{
  "hidden_act": "swiglu",
  "norm_place": "pre",
  "norm_eps": 1e-06,
  "qk_norm": false,
  "attn_scale": 0.125,
  "tie_word_embeddings": true,
  "learning_rate": 0.0145,
  "beta1": 0.93,
  "warmup_steps": 200,
  "decay_shape": "linear"
}
MLP neurons of a small language model. Each row is named by its layer, matrix (gate and up: input weights) and neuron, and shows model dimensions 224-319. Each number is 128 + 32 x the weight over its row's rms, rounded and kept within 0 to 255. A neuron's up and down rows have the sign that makes its largest values positive.
After each neuron's rows, "fires on" lists the tokens most often at its 100 highest values on Wikipedia text that the model never trained on.

L2.gate311 [121 174 127 154 115 108 101 196 184 168  91 109 177  93 114  88  92 153 131 144 187 148 164 136  97  55 117 137 126 119  97  65 157 131 101 148 121 131 163  92 103 142 155 163 136  97 145 166 118 130 172 186 145 110 104 145 145 102 108 139 159 139 153  99 120 167 157 128 152 100 148  93  91  76 117 149 146 142 129 131 147 145 134  99 110 153 125 115 131 170 126 163 151 148 167 143]
L2.up311 [156 182 155  91 123 102  94 159  71 170 126 164 110 146 120 144 105 130 111 179 130 125 116 101  93 168 117  86 113 130 180 170 149 122  60 226 116 141  79 168 118 173 111 129  78 142 183  86 159  94 148  88 117 109 148 121 115 110 115  97 172 195 189  71 104 108 111 214 178 158 129 165 118  82 180 124 105 120 127 135  49  75 120 135 105 179  91 151 103 136 178 169 119 150 143 121]
fires on: "0", ":", "1"

L7.gate728 [142 140 161 149 117  58 175  80 189 151 125 122 185 144 137 170 121  78 135 134 124 111  90  83 112 114  89 125 148  89 122 104 117 163  77 127 104 131 131 127 158 143  98 103 150 150 180 130 143 129 140 108 169 160 148 144 163 152  94 193 188 113 175 169 152 103 142 160 142 102 140 155 161  98 145 159 146  73 125 107 142 144 166 157 133 157 115 120 119 102  84 133 198 134  84  72]
L7.up728 [131 156 110 195 143 168 148 160 131  78 103 117 118  84  94 105 121 127 134 150 151  85 100 156 120 135 139 104 134 138 148  82 102 147  65 137 141 151 157 176 157  96 126 180 125 186 109 136 178 140 167 149 116 162 143 132  87 136 131 105  65 124 211 184 150 109 149 154  94 152 128  68  94 151 127 142 134 173 149 145 134 191  88 156 140 136 129 115 145 127 150 113 144 186 139 103]
fires on: " |", " the", " ", " a", ":"

L2.gate342 [131 133 128 105  72 176 149 157 133 153  91 119 111 161  70 146 141 117 138 169 119 114 120  86 117 124 144 142 134 103 163 120 128 183 120 121 127 111 150  92 178 115 162 123 143 122  87 129 118 140 174 196 121 113 101 133 164 150 122  61 143 114 134  87 136  75 150 135 155 140  92 128 131 125  91 177 126 122  74 111 164 163  85 110 134 123 152 102 179 186 129 162 141 171 181 145]
L2.up342 [149 139 160 161 152 129 161  95 138 128 128 127 152  96 158 141 133 161 156 103 137  98  39 158 121  97 103 164 185 126 115 131 179  99 136  76 106 154 136 137 104 147 199 233 122  97  78  57 140 156 151 155  92 103 106 104  81 171 149 115 148 119 111 136 144 166 165 131 108 125 112 165 108 164 136 101 168 119 164  80 141 128  61 139 166  83 118 188 119 135 178 108 117 152 137 147]
fires on: " It", " there", " There", " it", " out"

L7.gate475 [137 185 134 117  74 141 149 171 161 102 106  59 169  93 106  85  75 106  96 102 112  95  99 119  73  93 115 124 170  74  76  84 125 139 159 155 146 121 114 123 173 143  47 120 144 114  71 137 153 179 118 114 134 117 151 143 153 129  58 117  69 125 168 132 125 130 102 145 105 163 190 163 128 190 131 170 166 137  67 186 114 105 119  82 140  84 151 128 140 129 166 168 112 142  97 182]
L7.up475 [157 100 103 101 191 161 134  89 179  85 149 143  85 144 138 105  70 124 113 120 166  76 146 109 106 199 179 125 105 154 169 114 165 153 148 131 106  72 156 191  97  71 165 101  85 162  57 135 159 137 114 157 144 136 142 120 155 151 151  86 122 125 205 190 144 132 122 169 126 135 157  90 137 176 152 125  94 149 150  32 113 153 205 143 116 142  91 210 126  84  98  85 127 159  32 106]
fires on: " and", " or", " have", " always"

L9.gate739 [132 115 128 133 217 136 158 148 167 140 118 135  79 104 194 143 142 112 180 144  97 150 145  87 171 160 129 130 157 128 165 131  76 122 114  94 121 162 142 164 174 153  98  84 105 167 139 128 144 116 135 129 154 104 128 149 123 127  90 125 146 143 138 115 118 181 219 135 126  82 140 143  84 108 148 128 172 137  99  50 147 186 128 159  79 120  99 150 180 125 132 170 148 130 126 121]
L9.up739 [141 131 139 133 132 146 114 126 131 155 144 155 116  97 144 144 145 159 171 186 130 105 147 153 183 134 140 127 135  50 109 129 134 106 132 112 135 151 134 122 130 106  98 103 152 145 137  19 163 126 129 121 118 136 117 171 116 144 164  80 139 131 137  83 171 142 125 128 105  93 139 195  39 108 117 137 123 141 114 118 165 153  78 146 182 127 124 157 163 140 164  99 170 126 116 117]
fires on: " was", " were", " (", ","

L5.gate679 [138 118 109 155 179 105  64 133  74 138 149 129 139 107  86 135 128 129 105 181 141 143 165 136  97  69  83 207 132 150 105  95  78 180 157 134 154 112 107 172 150 116 107  97 105 112 181 137 159 105 108 168 130 131  92 150 113 133 161 111 138 120 153  70 126 146 185 105 149 115 156 195 196 154 129  81 165 153 147 149  85 122 171 114 116 169  99 182 155 148  61 142 149 194 160 132]
L5.up679 [162 167 143  89 172 189 105 120  55 142 145 170 160 138 122 139  40 115 111 125 114 172 161  96  63 140 156 138 118 167 123  97 137 142 153 195 145 126 124 143 119 118 176 132 173 116 167 141 128  49 179 172 174 145 105 139 140 191  88 150 158  72 164 153 150 132  57  65 149 141 119 144 165 130 134 120 168 131 127  69  66 101 153 119 153 129 107 121  94 118 153 107 115 158 152 136]
fires on: "ab", "202", "ar", " Year", " No", "st"

L5.gate629 [177 110 110  88 171 141 121 171 137 104 103 123 126  89 129 133 142 145 135  93  72 116  96 100 121 171 150 162  64 183 130  77 110 152 101 128 113 131 129 163 102 124 180 160 106 145 126  73  50 110 126  93 172  77 172 145 108 155 157 155 141 165 121 110 159 127 128 125 163 138 156 101 156 130 122 136 113  78 169 163 158 103 140  67  86 136 146 151 135 133 123 118 145 132 155 124]
L5.up629 [112 126 105 130 131 158 132 144 107 131 144 188 197  96 195 138 123 180 100  89 135 143 166  77 132 114 150 177 100  90 162  88 134 160 138  82 135 167  61 182 120  60 137 144 168 164 110 141 131  96 129 110 164  86 106 106 110 103 222 155 130 108  70 119 112 142 111 181 171 112 108  98 137 114 124 217 106 174 131 111 119 120 172 175 102 123 134 153 218  81 155 123 177 155 163 112]
fires on: " of", " from", " on", " ("

L3.gate40 [113 126 110 135 144  62 122 131 109 218 136 117 142 161  77 180  60 135 135 156 126  73 141 159 101 113 124 117 114 102 113  97 134  99 150 132 210 213 140 116 111 170 124 116 127 132 102 169 114 136 183 158 108  98 148 152 137 145  77  80 110 162 144 149 150 146 142 129 115 145 190 146 112 168 136 127 130 103 115 164 133 170 121 115 109 128 142 169  81  49  91 132  94 167  86 155]
L3.up40 [125 162 115 168 105 109 127  65 137 131 145  75 190  44  92 129  73 113 130 138 185  88  49 117  82 119 144 107 156 117  81 146  90  88 116  76 102 109 136 119 109 163  98 129 137 149 152 148 140 135 118  72 190  86 106  96 121 173 133 116 212 171 133 118 112 168 184 125 104 102 143 135  96 146 111 152 112  99 143 126  76  78 142 178  61 145 128 160 173  78 114 109 148 165  98 119]
fires on: " al", " de", " l", " del", "abi"

L3.gate807 [123 104 122 211 134 145 131 169 164 126  88 124  77 116 137 116 114  83 110 130 175 137  86 122  93 107 142 152 138  93 138  85 143 125 155  94  96 105  96  97 155 161 162  92 107 152 138 136  95 126 109 150  79  73 184 156 134  65 107  97 131 119 141 117 154 189 130 134 112 149  71 165 106 121  68 150  94 126 184 199 111 131  90  78 146 125 127 143 121 150 195 163 102 132 159 184]
L3.up807 [184 111 138 192  96 151 134 174 178 117 106 199 123 137 120 130 112  76 167 203  70 138 106  80  91 136 138 125 160 146 186  91 126 134  90 119 114 167  94  95 115  93 156 195 132  93 144 125 147 110 196 151 130  85 184  63 146 106  94 110 160 142 150 123  79 143 118 122 195  95 140 104 173 132 130 140 145 169 132 133  94 124 106 183 123 176 114  89 144 143 151  70 106 153 153  75]
fires on: "5", "7", "2", "9", "1", "4"

L9.gate260 [121 120 103  77 179 159 134 115 186  91  80 138 152  99 133 169 136 170  63 154  85 103 156  89  77 166  92 117 126  89 169 216 137 144 125  95  83 187 115  77 139 119 131 152 108 115 103 105 152 122 150  97 128 164 172  86  82 126 123 143 126 140 120 147 137 170 137 105 159 165 172 103 147 106 166 124 118 135 154 118  90 130 136  74 124 188  89 123 158 159 169 146 178  67  73  69]
L9.up260 [158 139 131 177 165 114 156 137 130  89 125 115  91 122  93 135 153 137 172 141  88 119 180 123 128 108 147  78 164 143 137  94 115 156 156 172 133 115 137  91 146 135 113  85 153 121 157 133 108 155 100 127 146 165 153 127  84 167 110  67  92 186 157 126 110  94  93 143 102  34 180 115  50 151 153 103  92 156  53  91 169  78 155 123 137 142 127 150 116 143 164 154 250 135  78  93]
fires on: " ", " ("

L5.gate473 [124  97 110  50 160 124 115 114  35 166 120  73  81 122 112 200  84 202 159 103 127 105  91 131 156  72 145 141 154 186  99  92 124 101 127 175 175 160 136 142 164 148  75 124 122  98  78  89 138  87 156 186 145  95 142  90 147 129 151 136 156 132 151  99 112 164 139 111 178 160 149  81  72 103 100 208 116  83 170 150 175 119 124  72 123 139 137 121 151 143 105 149  97 177 163 158]
L5.up473 [188 119 125 109 146 137 133 141 130 146 150 118 128 196 157 138 129 138 144 131 119 179 111 140 143 149 146 125  97 202 128 190 116 102 106 122  83  96 125 100 106  96 128 144 117 108 101 125 124  86 173 166  71  74 132 176  96  97 162 137 171 137 176  39  74 126 104 166 189 140 133  92 141 136 114  35 151 130 157  71  59  86 160 129  91 162 187 155 177 118 183 108 164  95 127 148]
fires on: "9", "6", " name", "0", " May"

L7.gate191 [182 162 128 181  97 133 139 158  81 155 150  77 103 114 218 153 168 146 101 118 112 147 118 142  66 164 144 147 121 118 162 100 136 179 168  65 153 122 165  81 139 109 116 124 170 154 136 116 134 116 110 136 162 116 138 127 100 120  48 104 101 153  73 129 144 112  67  89 147 114 137  97 136 113 138 129 102 161 162 140 133 182 153 114 139 205 135 125 147 113 159  92 122 104 185 131]
L7.up191 [183 134 107 147 153 120 137 147  68 151 185 134 173 153 206 174  67  86 115 135 161 176 129 122  81 138  65 210  64 159 146 150 192 118 144 105 146 115 133 111  76 159 124 149 110 165 140 118 173   3 181 104 139 129 102 140 116 112 104 184 152 124 149 162 111 140 126 166 109 127  97 162 153 104 146 135 151 183 193  64 149  77  99 161 111 168  97 122 114  80 104  86 137 108 110  93]
fires on: "202", " No", " building"

L3.gate568 [178 107 117 138 115  58  53 110  98  98 110 103  95 104 116 107  91  98 174 146 107 115 156 158 105 100 112 201  62 126 115 131 130 135 138 106  87 139 194 144  71 126 137 124 149 109 113 193 136 113 155 103 163 106  87 104 191 111 112 124 144 136 127 148 134 113 175 156 166  76 102 156 146 140 149 121 109 115 134 140  90 146 164 134 132 101 110 150 125 126 179 131  70 121 113 145]
L3.up568 [150 142 103 134 134  24 106 142 114  36 147 148 155 125 135 126 101  84 175 157 115 101 141 178 166  85 136 165  43 122 104  88 122  78 152  68 101 154 184 182 138 142 133 123 124 101  98 176 136 163 200  73 191 101 112  91 124  95 151 188 126  82 117 144 137 159 136 132 136  90 138 125  93  99 149 124 108 110 121 106  45 116  71 111 131  74 127 136  97 183 109 136 157  80  94 132]
fires on: " |\n", "w", "p"

L7.gate39 [128 104 123  93 118 167 193 146 102 110  85 101 147 126  62 102 145  94 114 136 167  46  87  86 127 222 148 137 106 124 106 141 125 159 149 100 100 146 152 114 154  88 155 128 155  51 131 135 146 156 153 138 102 113  93 170 121 146  78 109  89 148 116  84 142 112  64 166 154 109 114 125 147 154 137 156 144 115 122 120 155 122  88 142 121 165 109 146 186 104 137 157 149 148 135 115]
L7.up39 [137 115 146 144 135 128 138 133 132 112  97 160 141 106  52 117 103 135 109 122 153 149 113  88  92 146  74 136 150 114  96 100 184 109 173 113 150 118  60 128 108 133 151 170 162 118 197 117 162 205 125 167 112  96  91 107 121  72  98  73  96 129 151 125 155 119 182 164 150  93 137  91 115  62 127 178 175 141 152 122  86 109  50  98 142 124 165 116 169 149 118 130 149 153 124 109]
fires on: " there", " There", " Cross", " India", "There", " Pakistan"

L7.gate65 [150 177 138 164 148 184 166 107 104 141 148 145 173 131 145 156 108 100 171 126 113 116 162 107 145 167 124 136 105 120 155 129 120 130 167  85 119 115  91 139  82  81 163 105 149 123 140 111 145  94 140 168  89 172 185 113 131 121 132 169 138  83 162 171 125 163  87 142 123 138 162 119 137 151 172  87 101 130 204 141 156  76 127  85 147 127 178 146 118 111 119 149 134 112 117 112]
L7.up65 [103  80 106  94 124 123 152 143  93 122 101 131 156 145 106 104 101 133  80 174 159 126 126 185  97 114  76 115 186  98 129 146 101 115 125 147 114 113 154 128  73  91 175 142 180  89  70 128 115  72 120 121 142 147 149 102 138 170 136 106 124 123  93 103 140 111  90 150 137  58  89 109  86 133  90 127 104 146  54 155 148  38 144 160 121  88  99 130 164 129 135  80 177 138  94 180]
fires on: " and", ",", "\n", " (", "ing"

L3.gate391 [161 196 106 120  96 155 142 178 135 118  77  89  76 128 102 114 139 139  82 136 130  91 118 151 145 107 172 130 144 133  56 138 149 165 146  96 120 104 110 107 185 133 140 119 137 206 132 140 138 101 159 125 128 110 131 196 159 152 119  26 108 149 162  97 126  71  85 132 176  76 112  70 115 147 115 138 125 119  78 160 141 182 131 156 154 125 138 101 125 154  97 117  80 117 101 148]
L3.up391 [136 111 163  86 156 102 130 121 146 139  54 115 142 148 123 178 140 177 152  89 163 162 169 184  96 122  93 119 125 138 179 101 119 119 112 139 112 156  85 137 106 132 200  90 116 156 143 102 147 128 118 103 111 123 132 114 159  67 122 115 192 105 139  93  65 132 198 121  86 110 112 158 109  52 134 151 107 136 112 164 151 118 125 131 141 104 115 160 169 120 111 151  97 141  79  84]
fires on: " there", ".", " mi", ":", " There"

L7.gate785 [131 128 112 136 112 108 126 149 123 142 152 142 126 124 127 116 155 158 127  92 132 182  78 125  97 140 152 163 109  87  58 154 133 159 149  91 118 119 124 148  75 164 146 119 128 143 137 124  84 102 195  73  97 126 156 132 117 161 132 107 149  82 132  78  78 151 172  55 112 143 143 183 101 119 112 127 130  90 141 207 152 118 129 125 101 116 168 118  50  98  85 167  66 109 156 200]
L7.up785 [185 105  80 147  88  51 126  99 148 130 138 101 138 103 100 134 147 157  97 149 134 169 130 112 102 148 113  72 118  71 126 178 134 156 122  94 108 145 177 138  78 144 143 139 141 132 106 136 129 117 184  93  89 109 173 139 127 144 118 111 129 172 149  64  91 103 154  63 133  99  90  81 123 136 121 132 158 179 153 135 106  69 133 126 147 122  90  78 135 109 134 180 111 145 194 162]
fires on: " the", " that"

L2.gate526 [149  98  95 121 117 189 124  87  71  91 134 155 110 149 134 127 162 137 145 187 136 146 107 172 156  84  74 161 137 171 137 117 160  87  68 124 105 140  95 164 153  93 115 115  93 109 161  95 163 137 132 141  69 161 114  84  90 157 133 137  62 144 120  82 109 152 150 184 124 110  61 146 115 151 122 152 108 152 136  94 115 123 175 127  96 156 116 127 123  74 142 116 133 121 114 123]
L2.up526 [131 166 150 186  97  92 118 129 146 150 117 148 112 115 175  80 130  93 120  52  93 125 146 132 187 126 144  57 103 112  98 125 140 151 115 102  62 122 134 136 132 122  95 127 192 165 139 113 173 111 105 104  39 132 134 128  91  97  88  77 143 152 163 140 185 134  50 108 128  19 136 104 135 107 138 140 206 156 140 103 155 138 100 186 131 135 112 111 146  79 122 195 124 122 113 111]
fires on: "s", "r", "ens", "n", "or"

L5.gate71 [129 199 115 195 199 119 159 111 140 126 132 153 160  79  97 133  78 126 167 169  16 139 114  62 130 137 171 160 143 128 100 120 160 115 149 117 109 146 119 162 118 132 136 119  90 158 133 107 134 115 126 136  85 115 139 147 156 173 152 135 110 124 138 141 102 151 159  86 160  88  75 135 156  87 102 147 187 142 171 145 173 132 158 103  95 144 163 187 127 147 168 114 137  99  97 172]
L5.up71 [ 90 106 123 112 143 131 142 149 127 111  78 111 136 129 165 177  79 170 115 125  88 148 111  95  92 130 125 160 107  70 138  80 145 124  74  81 118 127 169 109 138 127 121 161 137 180  80  85 148 165 120 161  98 109 116 150 116 126 125 124 147  58 106 152 135  78  67 132 137  93  92 165 171  76  43 115 160  78 147 187 185 150 173  90 114 113 158 196 150 124 191  86 124 184 116 136]
fires on: " on", "ion", "o", " of", " as"

L5.gate802 [145 131 171 126 140  70  78 137 101 136 113 136 157 105 112 123 114 140  85 107 141  81 100 145  51 123  83 141 114 145 153 103 119 153  81  92 100  92 101 106  74 130 131 115 101 210 197 145 134 146 130 132 190 175 143 115 129 160 113 177 117 156 165 130 150 216 182  91 101 212 143 108 179 163 147 161 123 150 137 128 105 156 171 100 115 185 126 140 113 131 133  94 116 107 129 141]
L5.up802 [108  77 153 134 147 115 153  64  82 192 116 151 148 142 108 142 152 138 131  89  78 105 107 157 113  59 137 120  74 136  74 121 166 159  77  81 132 115  88  82 149 120 161 153 112 157 184  82 127  66 137 114 134 153  93  95 158 114 127 131 128 122 125 107 168 161 171  69 109  99 144  65 158 181 109 119 144 182 134 148 134 114  93 103 137 130 117  95  93 160 140  51 122  78 101  74]
fires on: "R", "-p", "-s", "r", " side", "P"

L9.gate498 [122  74 145 116 122 106 121 118  80 115 121 125 111  63 154 136 110  92 168 122 146  83 102  63 102 110  76 181 113 126 176 170 103 172 132 143 100 175 130 139 100 177 103 104 133 185 191 198 146 137 159 157 169 141  96 124 148 111 164 133 111  69 130 107 135  68 156  81  94 177 115 167 200  83 110 174 134 113 125 126 114 113 127 167  76 149 175 123 118 145 111  91  90 111 139 168]
L9.up498 [144  75 144  73 142 122 160 163 118 135 121 150 100 173  94 137 129  74  96 121 116  84 159 119 118 140 163 101 123 115 127 155 151 125  74 133 162  79 137 122 112 131  64  79 115 158 175 179 104  88 147 123 196 131 157  89 125  88 102 187 129 121 107 120 100 108 135  70 104 123 136 150 173 110  67 123 102 138 162  87 125 158 131  94 166 187  96 170 136 124  57 114  95 120 150 175]
fires on: "P", "-p", " Sand", "t", " prop"

L2.gate503 [115 158 137 135 153 160 192 110 150 144  55 112  95 152 165  88 139 129 124 109 125 150 105 136  92 133 144  68 145  84 104 149 158 134 154 117 155 110 116 120 103 136 140 115 141 157 158 134 132 152  83 127 131 147  82 146 228 109 123 166 157 161 125 203 133 121 143 134 125  85 181 151 153 117 100 134  93  75  91 130 163 187 150 160 121 137 102 166 123 118 140 212  87 116 125 229]
L2.up503 [ 67 153  96 141 123 147 137 138  81 135 138 122 153 126 141 127 169 107 193 105 134 133 154 153 160 132  99  55 169 105  80 111 114  97 147 113 132 140  92 113 115 125  91  74 139 146 171 162  52 100 146 173 152 166 125 126 125 140 106 169 142 133 125  96 118 148 105 107  79 143  45 137 152 116 162 169 135 149 147 152  79 164 138 183 151  97 120 134  76 177 150 165 104 162 171 175]
fires on: "im", "af", "if", " Mil", " Col", "yth"

L7.gate517 [162 188 117 130 153 127  83  99 106  86  78  94 135 155 108 113 100 176 181 155  83 129  88 184 125 109 112  49  82 105 106 129 111 121 103 135 175 143 144 107 152  55 111  87  79 178 140 125 113 146 110 160 142  99 162 141 159 139 133  66  61 169 217  91 124 107 153 148  55 112 165 153 107 158 109 134 150 129 139 140 126 115 132 137  67 149  64 179 147 172  62  92  89  78  97 102]
L7.up517 [170 131 137 112 134 160 136 183  80  87  70  96 127  83 125 122 129 105 173 154  82  84 156  85 133 148 121 111  70 148  91 143 168 148 141  79 130 154 117 130 126 103 181 155 140 115 118 154 158 132  87 105 138 140 141 158 122  94  98 171 176 141 152 126 113 119  79 134 185 183  94 119  99 110  77 210 109 156 121 149  82 140 127 137 155 128 134 114 146  95 134 171 145  97 175 105]
fires on: " first", " and", " |", "-", " was", ")"

L5.gate569 [128 132 119  76 129 136  90 108  73 104 135 129  97 152 140 102 103 127 148 172 130 175 152 125 191 102 148  60 173 119 114  85 100  98 166 126 149  88 142 160  80 159 169 125 131 167 114  79 141 122 122 138 160 168 133 136 152 147  59 128 117 107 120  83 173 133 105 111  91  80 145  94 134 156 166 129  96 126  94 106 134 176  86 141  39  63 153 156 104 142  70 166 134 112 149 127]
L5.up569 [115 102 157 101 106 117 193  67 148  68  99  87 125 143 149 123 166 115 155 200 109 142 168 101 118 138 112 135  70 170 118 161  99 113 145 167 146 169 117 126 108  77 147 155 114 143 109 104 149 135 110 121 188 139 130 136 108  86 169 140 121 155 146 122 105 132 137 123 121 119 176 146 100 147  85 157 200  90 114 151 150 107 148  98 156 150  97 125 179  63 137 165 211 122 126 136]
fires on: " of", " would", " was", " ", "ij", " |"

L2.gate347 [137 145 131 113 129 161 112 175  89 136 150 156 119 197 105  81  63 160 158 159 112 133 161 104 158 143 129 140  99 162 141 113  78  96 104 189 101 122 152 159  43 154 122 125  88 129 128 106 133 168 115 149 147 113 101 161 190 135  62 100 130 165 153  99  67 113 109 129  50 124 143 124 117 141 134 135 136 168 132  94 158 116 141 124 144 116 154 120 115 102  92 145 163 134 139 123]
L2.up347 [149 189 116 102 130 160 124 156 111 127 121 118 131 160  93 100  77 156 140 126 137 140 225 125 132 119 132  72 117  85 124 143 102 144 162 173  55 157 133 135  93 103 171 159 118 130 124 170 173  86 144  94 153 126  96 156  99 109 115 124 118 137 143  63 125 145  76 117 109 167  99 123 153 132 104 135 139 119 155 187 140  95 157 161 118 140 143 132 128 117  73 118 119 172 145 172]
fires on: " as", ".\n\n", " including", " include", " Mac"

L7.gate652 [149 123 146  86 140  68 116  70 134 141 162 122 127 207 146 148 169  86 100 178 155 174 150  83 143 128 175 166 141 173  94  96 187 148  75 136  70 130 174 164 133 130 116 115 117 106 122 114  92 102 173 166 146 142 132  66 176 110 165 149 156 140 174  96 161  59 130  93 166 176 126 107 110 134 140 169 108 111 117 131 162 181 109  79 150 152  90 104 112 156 124 150 134  92 163 122]
L7.up652 [ 80 141 115 175 226  88 136 165 118 118 154 156 108 192 111 173  93 109 185 129  60 151 100  89 132 162 105  75 117 106  77 158 204  95  92 123 133 152 173 138  89 110 145 177 119 104 183 112  82  82 102 114  73 132 186 100 112  95 124 167 173 140 107 177  85  98 138 131 208 156 155 142 149  67 154 149 113 139  62 154 159  86 132 105 132  58 149 130 166 133 127 182 161 104  79 168]
fires on: " of", " into", " in", " his", "'s"

L7.gate790 [132  95 171 177 101 148 163 132 134 132  87 131 143  72 122 133 133  94  90 179 153 159  49 155 110 112 119 155 152 121 182  76 111 156  99 103 154 147 100 136 136 125  94 130 105 132 122 109  78 115 169 114 154 138 151 111 138 156 151 156 161 127 119 139 140  65 168  96 149 100  82 106 121 128 137 169 179 146  88 176 118 139 123 134  91 155 113  96 129 157 165  90 142  75 170  84]
L7.up790 [153 150 109 150 145 130 118  92 139 121  75 133  93  71 108 121 135  65  22 135 122 105 202 121  88 115 180 164 143 126 153 107 106 132 140 114 141 162  85 124 122 191 192 148 135 149 113 138 115 172 106 140 126 111 183 167  93  98 164 159  71 109  92 201  93 130  83 162 150 133 121 122 102 113  78 104  94 170  89 132 132 171 105 134 179 118  86 104 141 150 151 151 173 148 150 126]
fires on: " |", " |\n", "–", ":", " to"

L7.gate741 [123 116 135  57 125 103  81 153 131 105 207  72 152  76 140 123 155 157 110 167  97 187 123  43 105 152 105 150 131 133 118 111 101 141 123 103  98  71 126 101 133 136 187 167  66 117 104 104  71 131 169 120 135  90 153 140 160 174 145 121 130  80  65 154 181 101 124 134 166 142 114 153 166 101 135 112 172 143 155 118 169 155 166 144 105  99  88  97  73 122 111 102 185  97 107 185]
L7.up741 [129 102  74 148  70  99 150 121 115 131 147 130 132 116 163 156 124 151  82 144  99 118 137 142 129 142 105 134  94 102 126 162 156 103 143 157 156 129 145 185 139 105 122 110  73 110 123 142 109  81 146  80 158 136  80 108 109 179 156 179 184 112 145  83 121  53  94  89 144 158 122 131 127 101 113 106 131 141 162 137 148 167 179 158 102 130 131 133 153  88 114 131 188  87  64  86]
fires on: " of", " part", " from", " terminus", " to"

L9.gate113 [173 152 143 140 136 107 134 174 216  63 107 163 124 112 178 114 144  80 211 138 170 101 153 144 142 120  65 179  53 146 172 155 146 152 149 138 133 126  75 152 133  89 154  59 115 103 167 148 196 135 127 134 133  47 115 119 147 153 169 114 127 165 190 141 130 121 169 128  86 120 117  97 174 105  76 129 114 111  91 155  93 140 133 102 153  96 159 113 161 111  93 133 123 128 114 125]
L9.up113 [161 141 172 118 108 124 113  85 125 126 196 151 170 121  67 120 107  68 110 133 129 150 117 139 117 186 100 124  65 139 110 202 169 102 178 143 101 169 181 163  77 158 128 118 128 108 138 127 120 168 172 121 116 130 107  56 187 104 125 103 118  85 153 120 174 105 197 168 139 115  92 102 191 161 140 161 141  76 149  98 122 181  57 181 163  96 168 159 127  94  88 163 137  81 198 114]
fires on: " (", " |\n", "–"

L7.gate750 [ 69 158 142 176  98  74 155 121  65 121 135  63 120  86 116 117 134 161  86  69 161 201  97 183 119 206 159 135 181 109 139 114 138 119 125 101 201 113 100  82 199  79  76 160  94 150 141 150 115 147 141 198  89 133 118 117 126  98 163  95 116 144 138 171 116 115 134 163 125 163  83 114 124 152 123 155 108 124 205 136 201 117  90 162 122 194  63 154  63 116 129 133 138 129 152  87]
L7.up750 [147 164 119 123 209 149 208 198 109 158  85  60 148 120 202 132 102  93  52 167  76 146  78 127 105 150 132 150 134 155 118  82 186 126  71 131  88 129 100  75 179 117 134 121 175 106 143  89 189 154 156 165  74  84 129 122 118  71 171 131 107 179 168 164 146 122 159 117  52 109 121  92 144  93 134 164 165 156 121  69 122 141  65 155 121 103  86 134 152 101 120 109 173 152 114 144]
fires on: ".", "1", " No", "2", " Date", " place"

L3.gate214 [162  76 211  98 158 118 159  83 131 112 155  93 107 105 117  87  88 152 108 107  89 147  96 171 143  88 162 129 150 182  74 178 161 125 146 140 154 110 104 183 159 154 127 111  80 123 131 113 144 155 137 138 158 111 108 115 122 130  83 148  95 133 145 115 170 161  77  89 182 209 122 145 157 108 106 121 108 160 124 120 133 154 115 175 168 154 144 144 137  80 138 107 160 159 138 156]
L3.up214 [ 81 118 109 110 151  85 147 101  78 157 151 177 147 140 128 172  57  82 133 109 150 143 115 111 114 136 129  95  79 114 127 143 151 109  97 147 106 146 116 189 149 116  98 161 144 146 213 128  84 110 117 138 121 130 149 150 123 142 122 152 147 120 138 150 104 131 146 116 148 107 170 147 148  86  79 179 109  90 133  92 118 156 131 157 121  89 140  90 138 117 141  98 118 103 135 135]
fires on: " his", " its", "'s", " of", "o's"

L5.gate621 [163 149 133 163 100 129  77 163 164  96  75  92 143 146 187 151  94 101  96  87 122 118  83 106 129 200 120 132 133 156 200 122  72 142  96 116 146  93 109 158 147 118 126 163 134 108  74 219 200 141 134 110 117 183 156 136  78 158 132 103 149 118 195 181 129 135  74 122 142  81 141 132 119 192 168 149  91 134  91 173 112 163 115  74 159 118 172  94 164  41 123 164 166 136 116  77]
L5.up621 [124  90 129 182 118 115  79  59 153 122 160  89 144 108 143  82 102 120 125  91 130 105 123 159 125 124 186  84 148 143  85 110 101 103 114 136 133 143 131 156  99 124 141 135 135  66 170 175 102 158 101 110 115 120 135 134  71 122 168 109  91 115 136 210 117 167 172  88 150 167 189 150 164 135 125 109 128 144 156 106  78 201 116 200  93  72  58 171 132 152 114 120  99 180 107 152]
fires on: " and"